Part of a small language model's weights: 65.8M parameters, untied embeddings.
MLP neurons of a small language model. Each row is named by its layer, matrix (up: input weights; down: output weights) and neuron, and shows model dimensions 400-495. Each number is 200 + 40 x the weight over its row's rms, rounded and kept within 0 to 999.
Before each neuron's rows, "fires after" lists the tokens most often just before its 100 highest values on Wikipedia text that the model never trained on.

fires after: " and"
L3.up480,168,246,224,97,163,150,199,184,235,272,148,213,163,288,209,201,108,155,246,295,213,137,155,232,179,216,257,200,140,141,175,174,195,231,169,191,235,226,139,231,224,189,160,254,238,285,234,196,171,188,147,162,201,152,182,157,203,203,173,218,167,206,187,137,84,210,234,200,206,278,227,261,225,226,205,153,204,219,193,203,157,284,197,101,163,169,127,136,229,199,180,179,208,300,147,193
L3.down480,135,257,216,217,176,185,214,189,164,225,179,236,257,198,213,197,276,171,293,119,98,247,231,200,228,242,215,244,220,189,173,131,176,133,212,190,169,180,200,211,216,151,271,215,160,223,197,183,199,206,229,237,206,215,171,233,220,160,199,265,210,205,223,213,232,131,208,173,189,146,107,161,236,241,162,181,224,201,279,157,200,194,202,196,134,216,179,193,118,193,191,255,201,164,149,216

fires after: ",", " (", " and"
L3.up415,180,193,142,199,288,241,178,136,206,224,193,210,125,200,174,212,206,176,219,184,244,205,244,223,251,207,268,143,159,222,205,237,187,238,161,273,317,201,288,190,223,253,170,179,207,166,235,232,133,189,203,171,254,202,171,212,202,154,115,174,211,256,195,126,205,187,198,201,140,212,180,197,253,157,139,180,209,144,182,214,98,236,177,194,207,171,228,256,291,163,231,181,288,203,135,189
L3.down415,217,164,204,160,163,253,220,302,239,226,139,221,184,281,264,144,188,135,220,209,184,219,180,226,182,276,139,122,140,232,248,195,159,241,243,230,255,173,258,204,246,205,228,203,164,227,269,193,235,229,175,273,167,197,169,169,299,244,204,209,184,138,197,149,287,214,178,227,196,161,104,197,133,151,125,166,223,147,233,153,243,245,218,205,209,223,182,275,229,186,236,211,289,171,194,187

fires after: " as", " /"
L3.up1136,210,203,251,171,156,189,248,230,252,200,211,263,241,164,190,201,187,205,225,175,240,278,246,200,166,279,154,250,238,226,205,200,237,158,144,162,201,193,223,208,316,153,218,190,243,171,131,183,186,209,151,282,219,191,213,211,234,162,143,192,208,247,122,144,140,189,174,199,278,203,241,258,218,135,175,193,225,208,155,232,216,226,192,163,252,154,191,205,216,149,202,233,270,165,217,180
L3.down1136,223,174,248,209,180,266,233,148,110,183,193,181,276,203,238,209,130,246,199,308,193,207,163,194,161,220,203,200,277,212,184,206,212,158,240,246,213,229,213,206,180,163,227,176,165,237,169,152,158,117,57,180,200,236,238,230,247,167,162,202,201,213,147,172,158,192,179,229,133,198,278,210,228,156,253,245,109,185,169,255,176,244,198,198,187,149,143,222,174,169,251,227,189,116,189,159

fires after: " and", " but", " who", " to", " then"
L3.up1062,242,224,203,117,144,253,172,240,223,192,200,176,123,246,218,202,217,189,190,280,241,185,204,182,202,158,180,252,140,170,233,190,238,219,207,230,224,227,225,202,257,203,171,177,264,206,206,188,207,144,203,163,287,137,150,182,256,220,121,177,230,208,190,209,200,224,155,224,227,236,263,235,215,192,196,264,156,216,230,194,168,171,191,245,157,153,197,223,118,174,214,175,254,226,127,279
L3.down1062,186,123,189,158,159,192,240,188,194,204,188,186,206,284,173,252,167,89,224,211,250,242,178,217,202,259,152,204,206,256,225,206,172,206,199,211,207,150,173,265,138,194,191,211,211,186,177,185,202,219,189,199,207,211,238,164,238,166,264,217,193,156,268,201,246,286,172,206,139,162,110,213,165,298,270,246,184,215,184,210,173,219,198,160,285,149,321,279,233,152,191,256,146,204,156,180

fires after: " and", ":", " /", ",", ";", " as"
L3.up479,165,173,192,204,253,226,202,186,286,211,153,215,218,203,199,278,178,223,182,180,174,214,191,230,165,171,248,138,154,176,174,227,236,241,226,187,243,180,210,201,157,242,263,194,214,236,208,128,177,237,149,186,185,215,198,171,202,254,298,233,195,188,237,183,164,212,216,194,153,263,167,187,269,174,226,184,208,217,183,198,195,239,198,188,251,169,184,133,134,191,206,188,181,248,214,224
L3.down479,167,257,190,97,202,239,216,174,170,205,199,193,194,207,204,195,256,209,189,195,182,166,181,204,156,114,152,263,118,263,142,236,186,179,190,150,217,246,170,194,185,212,137,190,140,181,206,80,156,262,139,147,225,169,180,164,217,177,177,144,134,172,242,249,233,215,239,216,214,139,140,196,244,203,261,174,213,213,209,259,216,233,272,107,188,155,285,173,155,247,186,211,251,121,250,243

fires after: " in", " In", "In"
L3.up1995,207,183,204,192,137,124,102,209,188,193,183,268,198,203,223,171,232,252,171,245,203,222,201,267,183,251,195,173,187,212,211,227,264,211,212,187,273,275,113,151,200,206,178,234,142,202,188,178,189,191,224,227,246,278,168,130,209,178,201,279,186,180,230,161,176,195,156,202,177,221,172,129,181,240,189,155,174,149,153,236,195,231,262,225,137,204,246,207,174,240,182,251,161,195,221,186
L3.down1995,263,260,200,233,176,140,243,140,137,178,238,151,199,182,188,217,206,217,187,378,192,216,177,229,265,231,247,219,159,179,261,200,156,174,279,150,156,216,147,187,173,261,262,188,176,213,268,231,184,188,214,247,155,218,131,194,144,146,173,237,207,188,149,198,234,166,166,224,223,171,230,227,177,215,179,210,192,241,166,197,151,178,242,201,220,197,133,200,139,190,246,240,240,186,140,235

fires after: " A", " a", "A", "O", " O", " H"
L3.up1235,121,208,244,77,226,299,171,116,189,293,180,186,254,172,256,197,270,196,194,229,174,198,175,159,192,150,209,194,231,191,219,237,198,168,152,216,167,251,194,254,257,285,222,193,227,210,222,226,188,181,240,233,239,235,260,141,232,272,155,267,221,237,231,165,205,248,225,197,155,174,228,183,226,232,197,206,152,186,159,223,278,211,254,214,258,222,144,203,234,155,259,211,209,205,212,225
L3.down1235,255,146,186,190,224,182,201,220,209,264,132,143,278,164,205,200,201,184,236,248,253,215,254,136,166,201,167,253,229,228,184,172,159,168,234,240,245,154,226,209,99,195,302,206,192,235,272,107,213,221,147,183,226,242,201,125,175,185,185,167,248,236,242,172,196,181,184,123,227,93,220,226,248,226,156,262,177,112,192,216,176,258,159,216,275,151,216,221,263,198,157,292,135,271,209,176

fires after: ",", "."
L3.up1779,186,228,184,236,257,173,208,217,246,317,127,255,213,143,231,265,164,136,182,269,186,157,192,195,195,137,207,227,102,210,257,132,184,201,235,276,268,166,220,259,180,127,189,229,202,262,224,236,225,234,227,195,193,214,212,238,221,216,184,212,265,133,209,204,188,164,214,177,232,153,126,217,173,183,173,165,252,153,195,131,185,150,157,250,176,180,210,190,232,179,206,97,203,204,173,281
L3.down1779,207,181,291,229,189,188,178,235,239,175,162,243,229,210,159,142,132,258,318,245,155,208,182,252,221,213,195,189,104,150,208,193,206,200,203,138,215,200,167,188,149,230,94,158,217,215,182,162,172,229,196,250,225,213,95,201,180,140,240,213,223,174,206,162,233,157,246,217,184,232,173,219,229,241,173,166,220,211,240,218,250,208,266,257,176,265,164,237,215,190,176,241,221,166,213,188

fires after: " and"
L3.up40,182,187,175,155,157,138,188,153,159,290,142,246,197,182,140,260,216,144,197,237,216,146,238,183,214,211,219,246,178,200,231,192,253,274,130,350,254,203,165,202,175,167,146,209,181,181,253,230,211,232,176,251,146,270,218,146,170,167,249,227,157,192,175,172,117,193,228,241,196,200,114,234,213,171,155,227,145,185,262,135,143,174,234,163,155,128,232,153,241,138,204,188,185,192,121,283
L3.down40,136,216,200,163,187,146,200,212,165,211,208,169,262,192,194,150,186,283,250,199,259,207,221,269,174,168,200,231,126,218,259,195,183,178,183,142,185,189,240,214,197,230,248,239,179,212,190,224,224,149,209,233,204,190,196,215,266,197,204,191,208,208,252,221,168,163,208,229,180,198,193,190,209,247,204,208,196,265,211,169,270,223,163,244,152,167,128,159,129,184,165,175,199,183,228,159

fires after: ".", " and", " —", " that", ","
L3.up256,240,220,243,132,208,158,215,201,209,257,196,171,221,261,163,242,200,209,206,194,163,169,194,174,219,90,190,289,141,155,232,286,196,223,173,203,217,216,198,144,144,164,147,246,187,241,154,136,228,156,182,186,197,186,160,131,212,191,176,218,239,142,260,202,221,191,217,267,224,143,185,151,198,214,192,194,200,165,226,222,221,233,217,240,171,133,223,112,182,174,254,115,178,271,152,284
L3.down256,193,227,197,233,184,215,217,142,197,235,212,188,283,210,185,186,182,89,182,151,216,269,182,254,209,185,226,241,191,212,193,193,137,183,199,198,151,217,248,159,171,225,140,247,189,161,207,126,129,256,156,193,223,231,185,132,205,100,242,248,209,163,204,204,163,211,201,163,139,202,194,213,234,243,243,253,253,227,166,274,194,111,231,216,239,204,156,214,165,200,205,86,230,189,166,210

fires after: ".", " J", " .4"
L3.up2109,247,289,249,186,265,140,183,247,284,294,218,210,194,142,192,177,224,237,218,141,178,168,224,191,251,127,163,157,209,192,214,250,245,253,163,252,238,212,223,136,185,202,228,187,151,194,211,236,236,237,145,191,185,180,179,217,242,190,125,161,181,194,208,202,224,232,190,198,221,222,229,214,176,219,113,237,211,230,218,189,198,94,223,277,192,111,247,160,320,183,231,202,195,209,217,244
L3.down2109,210,190,169,170,251,182,225,230,196,261,124,219,236,163,290,152,238,166,279,250,226,140,178,139,278,187,213,147,138,209,166,193,227,189,223,177,194,203,164,194,172,212,174,231,233,171,165,126,207,190,159,180,119,249,193,186,190,227,265,264,193,183,272,256,184,151,222,241,246,219,120,237,221,207,229,181,174,230,260,193,217,209,237,193,161,194,258,240,216,261,162,197,168,260,186,131

fires after: ",", " and", " some", " a"
L3.up2362,229,196,150,195,233,178,232,195,186,274,230,164,173,250,199,264,235,157,205,150,236,168,181,238,190,276,239,214,281,138,213,215,266,205,178,191,284,125,276,320,239,236,194,236,210,210,270,260,170,156,243,135,178,188,236,213,222,201,151,203,180,245,163,210,185,193,223,135,195,137,136,259,233,204,168,273,195,142,186,152,150,187,253,207,220,129,235,245,246,198,306,160,149,178,163,247
L3.down2362,205,255,153,178,152,209,255,235,247,127,193,185,178,174,161,243,202,147,171,217,188,182,165,218,176,265,118,157,166,249,202,227,245,209,242,210,202,222,182,142,208,148,209,202,224,165,170,219,214,162,245,184,216,213,142,171,294,184,224,196,233,217,244,240,217,213,154,244,188,204,148,118,123,181,211,278,240,187,212,239,178,215,214,182,152,218,260,231,255,264,244,123,175,183,163,181

fires after: " in", " In", "In", " the"
L3.up294,205,201,232,143,246,191,167,199,143,266,192,221,184,243,226,168,202,241,206,246,207,149,211,286,172,270,245,170,194,181,175,208,204,223,213,200,294,201,207,270,155,126,222,153,254,200,181,175,108,202,246,217,164,241,177,174,208,216,199,287,218,231,262,220,261,163,282,171,227,196,179,197,172,247,219,218,152,254,207,178,208,197,236,238,268,264,205,230,158,182,206,250,148,189,275,261
L3.down294,187,229,242,198,197,179,194,179,159,187,226,189,241,115,104,184,142,245,209,264,158,285,244,197,213,184,279,182,92,187,202,166,241,164,265,152,208,231,227,196,194,247,159,143,179,283,192,200,182,178,213,221,181,211,200,127,194,190,199,267,184,188,237,221,194,167,179,134,220,185,213,167,241,283,229,145,228,241,197,261,156,291,249,184,233,157,137,253,243,146,231,239,216,187,177,184

fires after: " as", " Jian"
L3.up1072,151,157,207,244,156,229,222,188,267,192,188,189,222,195,264,233,194,199,165,129,140,225,290,210,214,180,188,231,228,155,180,110,216,247,126,134,232,192,221,237,250,239,189,134,260,256,126,127,137,179,174,261,158,195,171,205,221,177,187,224,215,198,158,185,170,209,150,207,215,209,168,184,99,132,247,194,146,224,197,250,182,113,285,204,156,220,179,182,224,161,204,221,254,138,228,207
L3.down1072,141,205,194,196,236,191,286,291,164,200,243,184,224,136,203,177,163,133,187,245,129,140,203,213,177,167,189,236,163,219,126,151,217,128,159,176,201,183,170,208,188,169,177,240,219,191,153,184,188,184,242,180,208,183,217,185,203,118,254,189,224,164,182,225,174,181,291,244,209,218,177,184,186,185,242,182,180,197,227,183,183,187,197,213,220,229,191,233,257,250,324,159,226,156,219,155

fires after: " and", " I", "T"
L3.up2331,206,226,204,173,253,200,257,215,221,243,139,201,186,235,188,219,105,205,219,184,187,226,198,271,165,188,190,290,185,159,227,214,185,176,235,216,201,240,226,234,210,244,120,193,227,308,189,222,195,206,173,130,214,189,208,148,251,207,178,210,166,178,163,177,187,138,200,236,222,128,226,157,252,356,187,219,193,189,309,211,130,198,263,180,214,144,240,199,250,198,193,204,179,226,169,216
L3.down2331,180,274,245,245,219,138,267,149,232,201,212,182,274,200,200,158,195,193,178,200,104,263,193,227,242,211,211,145,219,177,151,157,220,151,202,202,242,110,201,184,215,189,143,244,229,179,171,258,150,242,211,242,232,190,246,233,195,163,259,176,227,153,189,179,262,268,224,179,201,161,243,184,190,249,193,178,141,230,234,270,235,201,237,208,191,211,163,229,198,212,206,198,215,201,242,189